Part of a small language model's weights: MLP 2560 tanh GELU, tied embeddings.
MLP neurons of a small language model. Each row is named by its layer, matrix (up: input weights) and neuron, and shows model dimensions 368-623. Each number is 500 + 25 x the weight over its row's rms, rounded and kept within 0 to 999. Numbers have three digits each.
Before each neuron's rows, "fires on" lists the tokens most often at its 100 highest values on Wikipedia text that the model never trained on. A number after a token or word is its count.

fires on: " |" 42, " " 22, " 0;" 21, " Goals;" 7
L5.up17:450521469498506495563529484470511481503469508520546483540512503478534453484464535514465503517492489505474512516468502468492512484513478492570504538533506496496505504491494484521515470535489519543531501503478493501514538508476508448514496486472540483506484549543468459465479488474539502508509491485502519532505532505518505528471497412539527516544504558517528486520479487511503498488487535509496498498512507518508463507456502489487511514507495540481550476524461451474469494494465512525523488524517484546475519492500498496468515535502508503456504492499515546450446492513493503508497530526472498462492527481502494445534547437494478507494485439504469498535467448504481520508505533512527473457484503529524489467520503476491499481466499538494546493451519503547530491524493493

fires on: "\n" 66, " |" 28
L5.up582:488414466510473476485508506460479440531491479532491482511516515509510493489499504502510507486516506489511494547495506485495470493535487470476532514537498527485485451528519538517486491524552520540517497523460475446482515495483499464505502512490520508520491521458499476515489491501501506508533493520444500517502503482541498500496453471473507529508502521505508509514483504552520455515491479549511488461503543499534515542489503541445500514501468505514502475498518464496522485486459514531509471525539486517530507501513518487513504531470490535478538528504508537448493505492497512513473510504515511487494508528508510498514515478493511566518482487524512510484493444509487514519531563527512482517510522524472526460562496432491501514459487535492526511467470512534551503487465474

fires on: " |" 49, "\n" 17, "." 7
L5.up1502:505501450498537462476471477488490512450494521531493489535491491488424442529452523497495499515506497501475493497495504475510515512505477512536537538491481502518504492516525496474526491464528557526509488540489510462512508498508487482451495488508469471501491535488497501524497496510537489522487546491469572498511537484486492515487500521467512511497516498510508506506512502504512511490451529496455512497510533514501492495499524482472473512515488514494476508513499490464534504522580480495494464486476495515467443509488505507504509501490490497477529506490495498492515466522506517476499511491546477532510511513458514520538501536547498463501462481471511501508530535500501491529470478500500479531508527463482497479527491511483534509492532457477471493497475514529497538491497455

fires on: " |" 42, " " 11, "\n" 11
L5.up1954:477453462518512475490509526472501497502498464513473511454455539460531518490491527490517509522462480504522484537535493460477507511500483474443525516495482483521524499517508563503472550529564466535488559480499484462496488496496507479520536502516481501513507522514486473504473551497510471518483476477477466478511510494517493526468519484500513520494490508504460498504533475533542485525498469526530471491478525507535506500469505547501524527488472541480460495459508467467496537484476470525505505512519477486523485524516543483516523500520491471512470530490482491470503491495514521487480528462478496494478481515512503497480533482511530484500510467547501498504517475489462494479557502521494491504513476494457564566520463480486492490576489577526508458462529500529459528536466527

fires on: " of" 20, ":" 14, " The" 8, " in" 7, " the" 5, " from" 4
L5.up1397:491479500495502488498510494506487552483516530493472514473512478500502521527480487520522477488466462514504467495469526487476513463458476499474525472553530513498513485546515502477514498518489510524491484492522475501470499547469448508496515482506509498496480517509525530514507513494516488522479516508472542485521530462503526519495547518478512516493511491469462505487508508519529490493483527515506512508486529588509523500504510507504472476525507536482457500481528484531510496464450551517482517525491518505541451454526517468446509498514480503480487501530485515487466501483511504517449512526507514472499550512514490543516478470566511515484433515469476505466527494500537515518496543551474474536473505489454502515492450508508507473478502474520489508507498480492545533508457488

fires on: "\n" 41, "==" 28, "===" 8, "ider" 4
L5.up1509:488528466510520503503480496492452530477465515488511487493462526501477491502520458527528476519495521479509489510443446495500566493501454515527498507531436535516509514536494508472509475496525532533454544473474494477465527517486487487527482485493508483520470527509525503488506491494494462545513513482478569481490523520488475500487503500467512511513500470504473492503476508519528474507449526514479505505496489513501480482487499521498504486473523492525477513507497498447521518503526470498486491517502501501531476459499506524515479522497485510440479525515520503518498517497518520439540505474516529538541551520488528484556491515473570436479504485480523476469464516521482492473549470515466505507495519468472507544444479546492542503483505485512516532485502510494521513501478508

fires on: " " 55, "\n" 9, " |" 7, " Center" 4
L5.up176:515500475506485454534496451475478541517506482521500516516503509550459494514430496486483512507521505501525489540484508485511489541488457519479517498540478472505500529519529501487518504516490574521493537521483483475465483513509506528469477491476491486471483529511509490470525498497506541531492498487475525488502555513474484506493519502495508513541527493532507490527505514491490495458494500525487465477492522517483527501473505497454472501501515500502497528477518510513516499479549533480509467510481488474490481482526516524476496496505490483456491485473499507472449521525546509479481507487502479514555525514478483491509511472515498455467460465514524467475444540491511500519533484517501497517496490477458493486535499510486530489501517500485556468482485512479486563498466508

fires on: "\n" 50, " |" 29, "|" 12
L5.up493:456458504479480484510540497473475488436494471550480513504501525491477452509524522493491511489504519490496504564522476451466496522500471509515524507503539500463502486501508479495467505498529562564500535501452483487457532491474499459501499493482535484533505480486487484510481541473501517553535473499524486509510460509531516515499492499468518513513502539495527500468483514521484532546453482489480561491503495509463508491510506520495509508517489525501484469544487463486496460495491469534508465455466482515455525492506512515500515507513492514445511488498539555423488514466503547478500528476477499500480515525487506465489529472506480495490502481503442473519471453467508532506528479537495484474477515524518531487487529513471507461454485499534512555469466481498492494522497493

fires on: " the" 100
L5.up1558:507497477531493465482529514470473487526475500534534507454473496455528483513520511477493497510495478502473466554506493498500509532436512496496517520502499507492503472539494529488515500537491509517491513526527514518458503507474470495504514508462536491533492529500488473557513451530533493502512523488467480461462498447475525532483511497494517510502499495491518507492490456580512506497479540516475495482500542525549489519501492505475505500507482509453484521499499472532526490498503489496481521515491481516485489473524498491509504500493486473467506520523458506436477480521500507459504488533507580489494521478503487537534491500528478506498501499507478534486487509498463532510511475521538466570529526454472486534549515487501529525524513512517543503500498473561530527487453433

fires on: "end" 26, "all" 15, " of" 13, " all" 7, " part" 5
L5.up1562:482497491524449481477492503481507495476465543483483538530505522498460527517487539508494501492496463500481473511472484476549539525468492506472505528502515503536547514536500503496458499472483493495500522433493581480479507497493505518529533453455480426535470540542526505492494518547478457503468505568521464517537547467483548512472520510506492507497508527501459493553480482498492512488536502467490518438526524478510497510506507504471487523512491543479484531526477532496432479478472518473470461520506485485536469510497506500510470476445502476497520523531505500500514524498483518512488507567540524537540524467477554490513481526487542451523495485576500520487410507521476495530468484500485513519530487485493484533547505489459488500476527484517492465486497503499479479503487489

fires on: "\n" 96
L5.up1746:445464505495528473508524545489466484460516511504480511479502513517497505489527562491477510485518490467511493544523504500496466506540492482510513541509532550466484502523498508494476550507532497563504510472491488487451519523483491469498487497481479492513497539509477452522502506531501520515490508469517503478478509494473495514453495448480500484521513486518554467487483516511494517522466474513477504473487517500493525490526515497461519543464514556508451509508495485512460505503459438537522475480474490488478483488527533526460494528490522442481494486493515519448468510470514536497478512517512531494496514502552481477488530466503491524512482473516488490496513452500479511483497506522528478453511518534504543457515489467463477515504531482496449558446451449504520475469503485

fires on: "|" 34, "\n" 25, " |" 18
L5.up753:491480460518507459512550547475492518451500473535492543472496542490491479509512540481481494500499476477521479530561491478459527522515471476444496453497506526466474553519535515445448480520515565541473522498506454467492516477462496466471480486478507477497499497519495467503465524493444527522548516484550461435486526518513507497511474486507513512489496494491512489470509497486491556484490530511493485535513525503509539439499527518496479528474520526488557469512508481543471473499514489484525487489468485484487521510493519516498497496536503466484485520490513507465482519489492556487466512494527499445472519511539506458504511482464505483488516486527452518543493494496514509472477476499548529521474512456492514509508496539492520501489539552542550547469490458480446508494510511

fires on: " who" 25, " to" 11, " of" 8, " a" 7, "," 7, ".," 6
L5.up39:525471478483485518512476480500482530511528494480533486529491522488488516497497480454519469497486458477512484541517475522503548500517505470473509502472507521524495487516510502491506506491504493511528502492486497510486488520493492490480498485546531506512516449494525511525521491525514485491427508548533543481517542496483484486471468537498506511458517530468404455536538491502535571521516562467499474419521512505486524514498489453485501508469482449497538485515524524537533488491524483540510523535495472473521479493521524493487478482516446538489548444513488496520500462513490523450496488539499519481518500505490482498488504493535497460474482531524526518458489486538478510520508564520536524482495521501474516538496494501518492512464512498497546482505500485467500513505466470

fires on: " |" 56, "-" 17, ".9" 6, ".5" 4
L5.up507:444469512466505523525542485521510455513489528517483488471480473520487461528481494478463494534485514507473485528453475460522470541503497499534511554524484493465453484506484538481503503517535512552536537485472501473449500496435462465493510487462511482526482515511473482482483521506541495491483492510553512474501515488505469537461479529512550520511537540534536507515479477480466529510491451501469523456480477500495519496469498505499507505531522498493475448488463477505475511503470474514536485504482508543513497506522534497491540563513491490489552487498446524451480512528502535559492539495508500523473498523517497520507543482503492513499491479549488536492468480471479494546506483515484490488505506507541499487499507489488520486466522512530498496466508475520497500480479497

fires on: "\n" 47, " |" 17, " —" 5, " Apps;" 5
L5.up428:501510489487485520526495476500443526482484517525515522573481503534488487508506487521510477511463483480495506519509482479493485498458472492474541534510502491521449454503517525476498486529491509544500479503526466489439544510470513522505465502446477486507489493499512461520498517479493504511481506486488521489485496522567502518470527502485513542548519481478525513536499495512515478483474471494494526500496507522518479449476492540439476507493493512475517511499520490493566494479549460477512434518521530520481516492513507487497496521539482515486496514484450544472473520505500539462497518518479503500546527497496507508528524527485516457518456497487484495489485494550491519533517487511520512537530544465501502491472509507497543505465538476513512505462541505547438533506449464

fires on: " and" 44, " |" 16, " in" 10, " " 7, " January" 5
L5.up331:475496500479440492477512509516506483552479443500499509487466492460499503530544550530537489498485489502491510528504487468495516505457508490472521514505497455482494466488506558511459563585481496505509491528435447490479494506489555441515484518489504516485481491490461496572508504480537532505456494531490437491516500477499441510499493487481490504508528535496497496486512518501533523526451462495482497505486493517513509502487504515488530481508451522530506512498515512495499539492494510530474489489517502482486497504540513532509516525526504519462514523499507514480494480512514502519482544508520504488501508518476487493530506506513510517492489445529454525529481496515489519505510560499476494478510476523427521513533510528508480524514483510473483497528479531487483515497485538

fires on: "-" 34, " in" 11, " Votes" 5, " Writer(s)" 4
L5.up1296:473450498485524539565488512531518517516488464498490541507512483469536529482501489512471489490489510506490471490499471496507479469497451523472534477489507549515483485507496508472504536502559504500525477479503517518456497512490469516501528489518458481538490510504490480520534499512537538504486513457478532476531478487540495557499507508481490504474506503516473538544501478530503519481474491523487510465503508503513487519516540497477487524545510514502470435504485501471510517482516499481524546486541512528459469449530501485464546477562471523509505484522481525474497500503512495492526487500512506504521506503504554511511494443567469480501459480535465527516509454492480493473490533517514451525532462511514487517523476530485502527562475507499463497504527506514521482564418529

fires on: "\n" 47, "|" 35, " |" 10
L5.up2024:451436522488502488484531502453444519493483477518490541458475515478504503474481524460534493509472505486499519533460467436512490508466483505507503475482551495496472519495521534513497522513521484528488553474481492484485523516475446498486533486478497460531487513505503482494479552507490460529506483472471471461449516474538484499475436488503546541522510499510519506472503483500500509519499504558505481503461534535492495491416480528473524503498490509463457489485515466487529487469479513500519494531472500494519519450506535498481503530532465493475520519499476498505541491493497537515507509476512499471501497484500507546511568502480542463503557514547529475511489483505518501516535492545496532529489487496481505520484518479490516486529478562553540485448558497474475517505473490

fires on: "===" 39, " ===" 24, "==" 15, " ====" 4
L5.up802:491479515546522474509526525476463521521501508481514539494466543500517514524495488535557491509503519484481523531498465499519545487490467545501499569496534506551567522491524495472552460507473502525535513475490509460474557517478502514492519486458530514499506458478552513497504491522467459532508530440501579508457507494512490548496521504483507528508502508491516484503504475437556453490492480491470478478474500560502465499458519537459477504512477460532491486491491477500478474496474493498540504510491481485516453463501484506530528495473495511480520520534487501506529521543521520449537483453527521543520509483517540472506476495458478452487514506484508479512486546497505525483574488503504481508489529451472482495484479506474497491491507523539482532487490489527505516477518490

fires on: " ;" 55, " and" 23, " ski" 7, "ing" 4
L5.up2122:499494519516509515467475485497486517464489498548520523500463536471481508530497491524546540524477501486454514519482542469511501472511466541496542513544490491517500506544517502494473514481485539523509506484498548471504516490485529482524547493535526513544482528502499509553515522516477490483496499524504474495468551465454550494492533491502495539507517496527536477488488498475485513488479484479491532482473456520498466494515537473464471487525492540506503487483509475499503527452462447513538513472462521507489444506513510480548502496484513464496509530504540523501486463504476482486517497485522520510499510513526494573513480517547534497500469467484441454562468486505483497510500509533508496485505483505443540526535484482452502450461527499491475516510483512538503506484504505

fires on: "|" 28, "-" 24, " |" 15
L5.up2101:486473493508505537498514472500468505503478449503506483541493504497488498539507512516504501516470489486482451509542473469498530476463451493520541520501498502506495488493511517493500505505543530527525534495502498469527502550480451530554528489525476442530470531528506499511505527528504488474476480513505453473494494462476519510472511511486519500504529526470526482517472506496484507515503555489467505506479496498473519468500506462490542504512431518423540487521500468477487511512508478514549513491492483512514517510523520510524542555520485559515496521503514546493534527467494503484464505470518498495504547492522493491552500456519500469496461524521480523511480466495502548483522495539539488475522472481519536511518470519492516468461510525504523531466537470501443468505470498

fires on: " and" 20, " by" 18, " from" 11, " in" 6, " between" 4
L5.up309:514490501519437496476486496501467522523487503516524497469518509465497468523504495465571488495492477492460505552526484512517512517460492498530542516511481487436475437499499473481472493466524523511538507506516484477485507493471496474515500483514484496524449483542524490541512503512461492475460504478488488510519478482526515494478485458473516509465516521498596499472485508552541557550529485483509520542518479507486439482508545547473506485499447460530515497492476491519503520492510525508509493519484507513467493518506505470535519522503519440461516504565515533498494502519500526515476479470525476500533505459477507483517492549478516503540474478493517545520496527520443510498502540489560498494537487501496541516508489521511475515518495521480543484498471518494481516543464489

fires on: " " 68, "\n" 6, " Product" 4
L5.up803:466501525497518510535522510480489510510509495489480544494448507468498559508506523465518504507453483504512467522508463450494517498471478470487526518484478482528460486512493532484456495490530528539497536520497503436471515540485513473498519492472483441484500515515529483503473508514474482492511488479473472524495495500566486553442500490485552527524533522498541495509540476487509501507489472502507510512484546512480477498458556504456523509488482475498484524474502444462518482477508514527513470474527502495549535509519530511491488491517470501511458527510447513503540528503527548505490534467483520503507534511461523484464514459498477503510459496553532480462510466516459540493504513546474481529495490500508505522502486515486513518539454521502507471428480477532442544464480531

fires on: " and" 48, " to" 21, " from" 9, " in" 6
L5.up2423:478497495470466538525481513470519503535515524486533453466495520476470498499524496481549510491463496515489517538515483447530506524467495485537528516475476504438467492502516562505533531533506483534572505466438504516499486528475514473483519490499551485517475484526488490524514536486530490498470521514521496530510532436512497530477459486505507503496523519497527481537476476501491541524483512509475508524513496491491466489484496520487488509496497526499523461519478468551494517469500495471483453500482498495486511501541513485488498593504464445515474542570516532490523490547536500487509520506500535496481495502520477532497485525494502488482484495479482575473492494499475497498490511504490519517505481535492473529495478473495476526473509489526547507509489497480507478523484539

fires on: " of" 22, " the" 19, " a" 13, " he" 8, " o" 7, " de" 4
L5.up24:492454491495492508531497497529469530496487530457491500515487499483510499544473522463533505495509460461505497529518484510493528542500448506476476489484517545476543437523534491497494465509529459511531493521521515453452465492486485531496494506505471510500510518518536496502488531519513467519445494484484499519475518477504496529497521542484519512452523494475514492529543481513513496459493530513490462474446484483499484472495475503490502514515492437507536477484516508493521510507522474502497472512489474452487501495541482487490489452478494479445530469517510528506504487508477497496472525474537508473548475517510524579498499453561490467516489490497564484420488488537518494483526511534502439466514490474455519541537469475502514508530514535507523502502501520483537526460489485

fires on: ";" 40, ":" 29, "\":" 4
L5.up484:468508524480504488498518508490435508463502522507501490494524508429490542513505539525468485527504474514507434524514482451527518491482475538460568468539479479461451497514538482484494532516514525504474503451491496495496502495478524498512524496505464473515513490532499462513495486492535480537533499504527479527470511497507484485483465473469507516445494459473471536544477491536522511471486530489490505495489516511512492496479488503459568482525532509513502517483518510557524485498487512502516484519518530472487457479513497506514524501511492511486472449522497534497503511484519486471501530488508496476475504547516487506526541465516471531448481483543564470511498503492529490453496487508515510524542510503458525517479451496468495468508513461479525480483531486474515511530491500

fires on: " un" 33, " dis" 19, " Un" 7, " tra" 5
L5.up759:518453479525497487490532494501475469511474489533507471529511497472520474510486530515525497491483485499441491523487495506532487492513490539491479491490513536513498513538540542502507508537483483528530507482504505513490536577470486528507500484517531543480499548533490506556507504518476487510472484512475482460449519445490495486469466500467524513488510468491505484503496495530536516479500482485486485530501533553540506494471519531495499519493501527492481488528440476531497472471493497490490500539498510528475479482566514489491532498497494515483440499563486486457473500505446537473479502515506504535512497516567521493540514497526498528519466493505494514478484464540537496485485474511506461520532505519461546516535478471478517470466487503561481478494505495518527545504488476

fires on: " |" 61, " " 10, "-1" 5, " the" 4
L5.up1762:503446475528512507514562493481461529522466553519495519531504494466485477507451485464499481498499498500474520500474464476470505530529486508549557510499482499512506491527490494470516493528523541535544512491446519466482531505460498472454517490464484488508524503522489507508499482519528501532441520496480457497503543463523511565486523477494524495500525483475513508521534481509530512518479534520459493425489526554497491479457524497482509490499485539488497497507535433537521484473474512481546481525488463510541443435494552478512510542515507481492480496503526527478478481516548518483478497519546498529494487495505500534511513509503498519499444462496492505470494489463495515498503528520477426548482514505498481461577518483467553481526500503502558489481461519567503521485518469

fires on: "\n" 46, "-" 8, "|" 8, " Win" 5
L5.up1566:472450464517490495527518502489459475512482476508489490454505521443538547453526586495502511513466457477479490474554459502506506490477483475510510516479519513500517501498511506515500455494525492520487535479502442510500484562489469471506514502509497521523461528556541443500473570543518464490516503492465459487507507480536478471440508441502532533513514541486503476466492496510517536537532511524536513505484553507491470486492509537497470481483513490504485490535464466471481520503511474550535491525546501479489524502524503530487507527539497510478451518502483542504508516449445569478460536453507473471509506503526506495516520447509452475498505502539505491517471482499457502481505507557550459501515509496504526530537471477514491528530479501514497492444500526517489515527475473

fires on: ")" 35, " |" 8, ";" 6, "ovich" 6, "i)" 4, "er;" 4
L5.up951:493485524485497479482497498470450478507496554506475567527473566450478496524503482499495474511484488483484451514496487484511478511486463475462514481499459544515467503508515518505498524466509508505495524489503482485510482510481534480499526487532492502494504505533509502533487518515504484502530505482496459486436528480481513486470451502506512561416513481492507489501468507499503478527497480456496455502515542509491514508500479504458516491497485485510529514480489471467524477499526510531493489538538495521496458504557527515507540493501452541491528493516515480512506512479467530455531520513512499472448523538484517496535482497508496461474473550491522479489513463547533504538534511559486501489560485467469514487467485477492534501457538472491525507483524496476493552468416491

fires on: " the" 88, " a" 12
L5.up2541:505457479531494491522483513457464505514451481494486522508494514459521490478458520494519501501506511470401466514502503492515510475471504500462497505521486495507533519570519473500501533498525496511524495544487542506463542532495510546493501479489544529516518546538476490518503510495496498540483511507479503472490514441471456501483480494452505492505516538501540518528530462549507474521496522503438492504503499511482491480443498465491542524511477529523483496509507468535471473477519506494548544492470460527494525493533536498446477574497471524472486526514473478474503480507462527490508513504482511496512477462517531528509481498522459523472518491495528506522511453512504530505474504520506475530517470486485525441548483486485514548498507499484500503489503509494504537481489472

fires on: " |" 41, " only" 7, " 5" 6, " no" 4
L5.up2077:459470555461513548493508522463468507524498433488501515497503487475525476517493515514521500546465493508518500497504487460479484492507463461521510503476513547517522476510496416475479527488514481524522537495544471499513480522491515469515507509536454464535451475487525491473508484507466464504463482500481502478510535501495492522473483514507523546511506494478528493497496498548484501501495489504524509482509437508507468502503505505509500516524479480478477536507483471514501488523460474534475534521549480518484422501505468512504492490463518473487525537500506516514508514498488550500530538468501518517487522471527485539483520498477510516493468500528493475515522493519488513514535494491544502516508509473498528490524511479463468470514505537541503568466533509499484513485523505

fires on: " un" 17, " 4:" 13, " dis" 9, " about" 5, ":" 5, " approximately" 5
L5.up1322:526459475523463510518540491524471455511484528489516510550466500454469524490487511473535535512503505479452492541476474479533493521462516518475473505490534505486483512527519509467484487502521531503528483471472541465419540541473491488499479517458508482517481532510499483504514522506512523530466494508483537495473550453504464530464496463470506476475483497526507529535493451515485535534463497487476500521494492528526457489461540502498509507530519528488510458510452542507527486475487509488524491474470526475486500514529525489522518535504517508493499481582475515488506497556469504520518483485512500479509507509544516519480497492505453489486506471505498528523454477485508517505499504501513459519494482512507502479550498482517530546550496508533488505496476480520528497477505432

fires on: " of" 30, " |" 13, " 7;" 7, " 6;" 6, " whom" 5, " Among" 5
L5.up1065:489465526510471531467474518489517501494488479521497498474531487533473506491539500504511469508519475515488470504495487460517489507530467469506527537545504518472492477527538547482500527526477538543477499491483537515481516512480525481501511484503532433514471490494476499542521482507573496526511527525470510523503530476532527515497505502467520522534498514487479492544511516519543508521531502512519498456487514509516519509464504485494466509527451523510522518491471513472516499508468524513475417506590477492511460502496510516510534544513506458483490502501483544484507526481483518500548532553535493488470490486452488510511500503463512516500440487491472553494487480508480510452495541528488485494521514502490485491526523492509522503524475519490509480499474507522531480530455452

fires on: "\n" 19, "==" 17, " ==" 16, "===" 12, " ===" 11, "$" 4
L5.up2078:506499521496508484527456546464483506501466492553522505526488557488511449496476478495489501493495521490509516518510493545509507508494499514521499489518500502534485507486531500432532475454466510500466496521500504473500512489490500512505523467460521467468518498477555500478528488501491490492521571486480540508452515512529441485496500469494521512515533478506475512502497497489523495491474497479522534503505556506519473493479527496502484510475510475506501458540512474472500514468573496543487513484522555500474527508493517485518496495443476468475490506520513493478547495479521513480524462506484499547509536510464524509557503508495527445488502520471483493485486505494502484492471497493491507539477490450479508517445514523508511531489552465506487498485492465525513475523516518

fires on: "-" 19, " –" 14, ";" 10, " as" 9, " Ret;" 6, " 8;" 4
L5.up1851:485448536487509477487494519503469489433516570489518508461500478465446538576508506488529494509493496479496439571489492508517505517424487535486492466533460504470491494541525550503503535532515515529512469481504486481475484500472513477462512472520487537530473482512495452492495509519512501494478495501522492471476508501489488517482538506477512490503508489470493504502472506508519502481483508514536501501502525550505478510515474532466526499535494509516482543506524463467515483502453472493500517518502496503485444499502495503503531511510533453471483465533525566484467525492507508476502520499523512496434511533506513543546504510526527514501469485515527519466487533546499489518538514490472502507450490481482521491548526483481514439532542481504509499482507483502510535512464522

fires on: " The" 76, " the" 8, "The" 4, " It" 4
L5.up33:534529477539495461512495475514506535507501498516541497494468472442527528518481531510513505497505461505496488531499513507545513507474484492502503475496508560514516473523503477507499509505496489520513494500515546509435489498492479557480478491502487511514506561561506458528521487534491516510482520513504512522507575456479507498476502506471502511483527546499519499492486457538489540476525506476503468518472484507500507492507458511521485491499485514493451491482479514510493457514528488495509533495508444522487479503520503473490469547514513492451510553546490555470515457491516502505460499534468533497527503499522521504524471507556496473514507493547503520520479511510498495496533473530510455519518533399479538494511481481514545509524520513508535515503479512522512481501475478

fires on: " a" 28, " the" 21, " to" 8, " and" 5, " They" 4
L5.up2505:517498513504469523494502499519473530514532503471563567549503509477495479540501439503490505539488499471490505545522470529501546507484502527459509489477474479450519455480527447496507513530473488502530504546522535528524496503494491501534484502499494551553507523445494500518524559554478481484438479546502504505501508504449510473494475552469518507494514535462472497535495497523478524529529540480498496463517499501479484494462527527457457508513508500481458472476531467496501473500464493528533511471461503524475462417516535518516495512502525510480510478495548571493524503519495509482502468524506516503536512444501515598493489500561542497504486468501500520486524485540518491523477503491519506495473463515487519479530498495467513508504509547497505534496488539479501490456478479

fires on: "\n" 27, "===" 13, " ===" 12, " ==" 9, "==" 9, "s===" 7
L5.up701:453510507503516510495531515481483526510473497494516508446481537497450477473495499509502454519477490482501499460512492467512503517470494476520492498505506551517528507534508448466517533497460519512519525474511494470488489510479495481518493499491468504492464529516543521487492535489515510511504480515493570479491549505469473535499568502463504500497534493506499473512454494504463496490459482522487482486520504489514489507512515515493485489453516514491459495479501481528508499527527448517484502440521475483505486448494520514500487486503518474459533455509476495483484478468523527503507497451467545549532528497547499503512511461477568498526496520489541477529438518504538485470528492513494510474518484476477540488470487515460467463503548496535485550474436512462539517473496534

fires on: " |" 33, " •" 21, " Center" 6, " at" 6, " Chevrolet" 5, " in" 4
L5.up310:490506481519486512473500522488494512545527500554505518462467485508544452518430473462545505558466504514503507504560542455508509540494520499475489520560484537493499495519533521472489502568497561546491481515496512487460475480490520470484506489503479524490502490521511495513527487489488542507468559499507497459495503489523489518489512485488527493468530529488539449544509516506493534464496519512510492451505477492489484492499488491511491494516477493495463504524525492472498491478510491486469536494522515472467441505504545495482500503452492466491471461487489538487462553518467528490535503497567509489520506509488480508497546512498537489506506454511515500523536494553504495545543510507532453540478513496502487474540506494454521486482536497481504493507472501527481533498487540

fires on: "\n" 39, " |" 23, "|" 18, " of" 9, "-" 8
L5.up1852:482480518502460507503526494454483466474522476509490465470515498483493456505477507500519533490511467481492461514487479479448484471453486514510541521538493535470510496502495537511510494503528546576500507499489517494444502536452477512511475497506503449514485523560517472504490534518519522468475480478509512459484488498514477541498470456458506507512520529493517490508486514513500525507485502531502496516501457473511499478496492466510549502530488527487516487506463483517508468502497475511530524478501467521467524530511536515439533497497547491438533472499501534463505569509518533442471484478492517514491513506520491467467513479510452482472483459543480498523463448502501503526496505543525488514527485507479510520507481495539493493505527511518480544497510479496494490520489510

fires on: " |" 41, "\n" 36, "|" 7, " " 4
L5.up1686:490496517480521528480528499490445503455493486507462514501521485459479486521484532501482535471486492473501514526527498488441451472476491531483526459491495485493513474517469476482513520490470525537469476496564497472477533504450469505486502478494484479533500498474499478518530519483518511506471510489508479493457506482511467498514468463460486491509517557494524481504506511504498533556437480464513504505487440512483492476473484487463528556536490527491520495495495486478523466509529552515500466485485503501484452529544523539469519497521524548468511526495516463478476511488543535459486518539481472484507482513540505482503548481549500473441497534490433486541515499496523486536506469539523524490479520460502542493515517506498525503487508480491503534502491452527478499504479513

fires on: " the" 30, " of" 28, " de" 8
L5.up1305:472498518492499509504507489523502507515507491496452515520473495532530489529516460485545494493471516482485485498489529514465553481511485478463511457509487571514519485549505445457517547518488481501516508474471496494489488499475517518502513509518476471518539508472501495485516526505514510489459537441558542467465529476485513550487522535504494508479537500473451482483558485478513526513461566505482506505527519543493483485508471508511476504526493489500519456506547507519551545490517503499504551496479482522510444502524501486443531510484490520483499500505476496492466513501536517516497494507550528488499526520491495537489481557534525497457469477474522462473500492496526488540469508505522502540547489454442512502533469497481498537464551482501541475496452498482492501508488470

fires on: " had" 14, " |" 14, " un" 12, " over" 10, " about" 9, " have" 6
L5.up1284:474494460503477485537526527485511479503489499535505494485518515473474498510457483545510504477496492509498511536492472496516472468477467504463510463543524523484497506503578486504481532529508488526533490521526487508488528526466494458485530489540536462506494484505479454526492532515496498519518481468457488463513495496537454498506431446470500527516515507492501535514500487516530493555472510517474494470490568508538507489496510516473489494527504527528525464532506483499511495504471531527506521526525515539501486516525513507500511523488509509487471487516531522499527505555507511477509489514584498490490474503490488481510554523544451513477462465490499492494517489498480507496443521512511506505532516492488485511593471458515532518513509523535506496484496486505522525495504440

fires on: " ;" 37, "°N" 11, " to" 6, " before" 5, " mi)" 4, " and" 4
L5.up137:504540464494476487456484493481495481488519524532538501484500551485479527517516502486494493500515450505498517541458487493505486517488497491507533469547494523487502488517508449491520537493487532510516494471475469425516504497490522516511509498459467491531487485535510483475510483512485510482528515513498487506457513469479484469482458495503517513498491509494481489489496509526529506473523527472483524478482468487496436503466596492515499487468494480534464502475512486470515505474503542494517488475485506476471426475499532495556495496461491492475522507514517454493527477500526495476517508502522486564510510512481500529497513510522529455465479476504527498504478537485529499480491459519479484508484496483468532528456515515437504522453549499484505524479504505521499513481462487

fires on: " |" 69, "|" 11
L5.up775:491506505496490533520485509457500516475503484530527522486471525499526506493535499519481480493480499471495525497524508485514536497554478473493520524482517508503518524520507470495534531477488495559534503502482515470483505518463505490535504480526492492535460473503500455528526535520529518463479511497468467501445492455455443483473483480490522511476509550469509471521500499491480505522515485495523511503473524495464462478505500531504546495520443492439482518488499492502525501514520465529503467489492452498518501502513505487504527489512485506483501519496516465517449520457500541447509525548477499484529527485519490498547499463515531452478498520524523536525489499514515508530539474514548501493535500503439521477560481495502498499526504483543456518459478489513461519541493556

fires on: " also" 21, "==" 16, " ===" 6, "===" 6, "ii" 5
L5.up1336:424497536518484451498483523470485508511517495532499520518468481510462528519505516517476483497474489480526513500461479500486527524514536492517535514510493525519510456498481526458498525453476521516491499454441523453478516489528527515543504507485533443467526503448505500564523498511507492530493504519488480557504522500474480505505516485536488500509518490487499462506502475452525472474484529494447507455529468505514535516477546503506474497471503495512453487534496495514512504504493535502515549499477511473532491431483499531524477490462462509469511512490530492550542516509501502476546470499505518515518508497498529521498509484549523464486527514508493501515492511497511492471480495523519470524491516495463501526460500553497527522484511500496504501485465487476506483488506559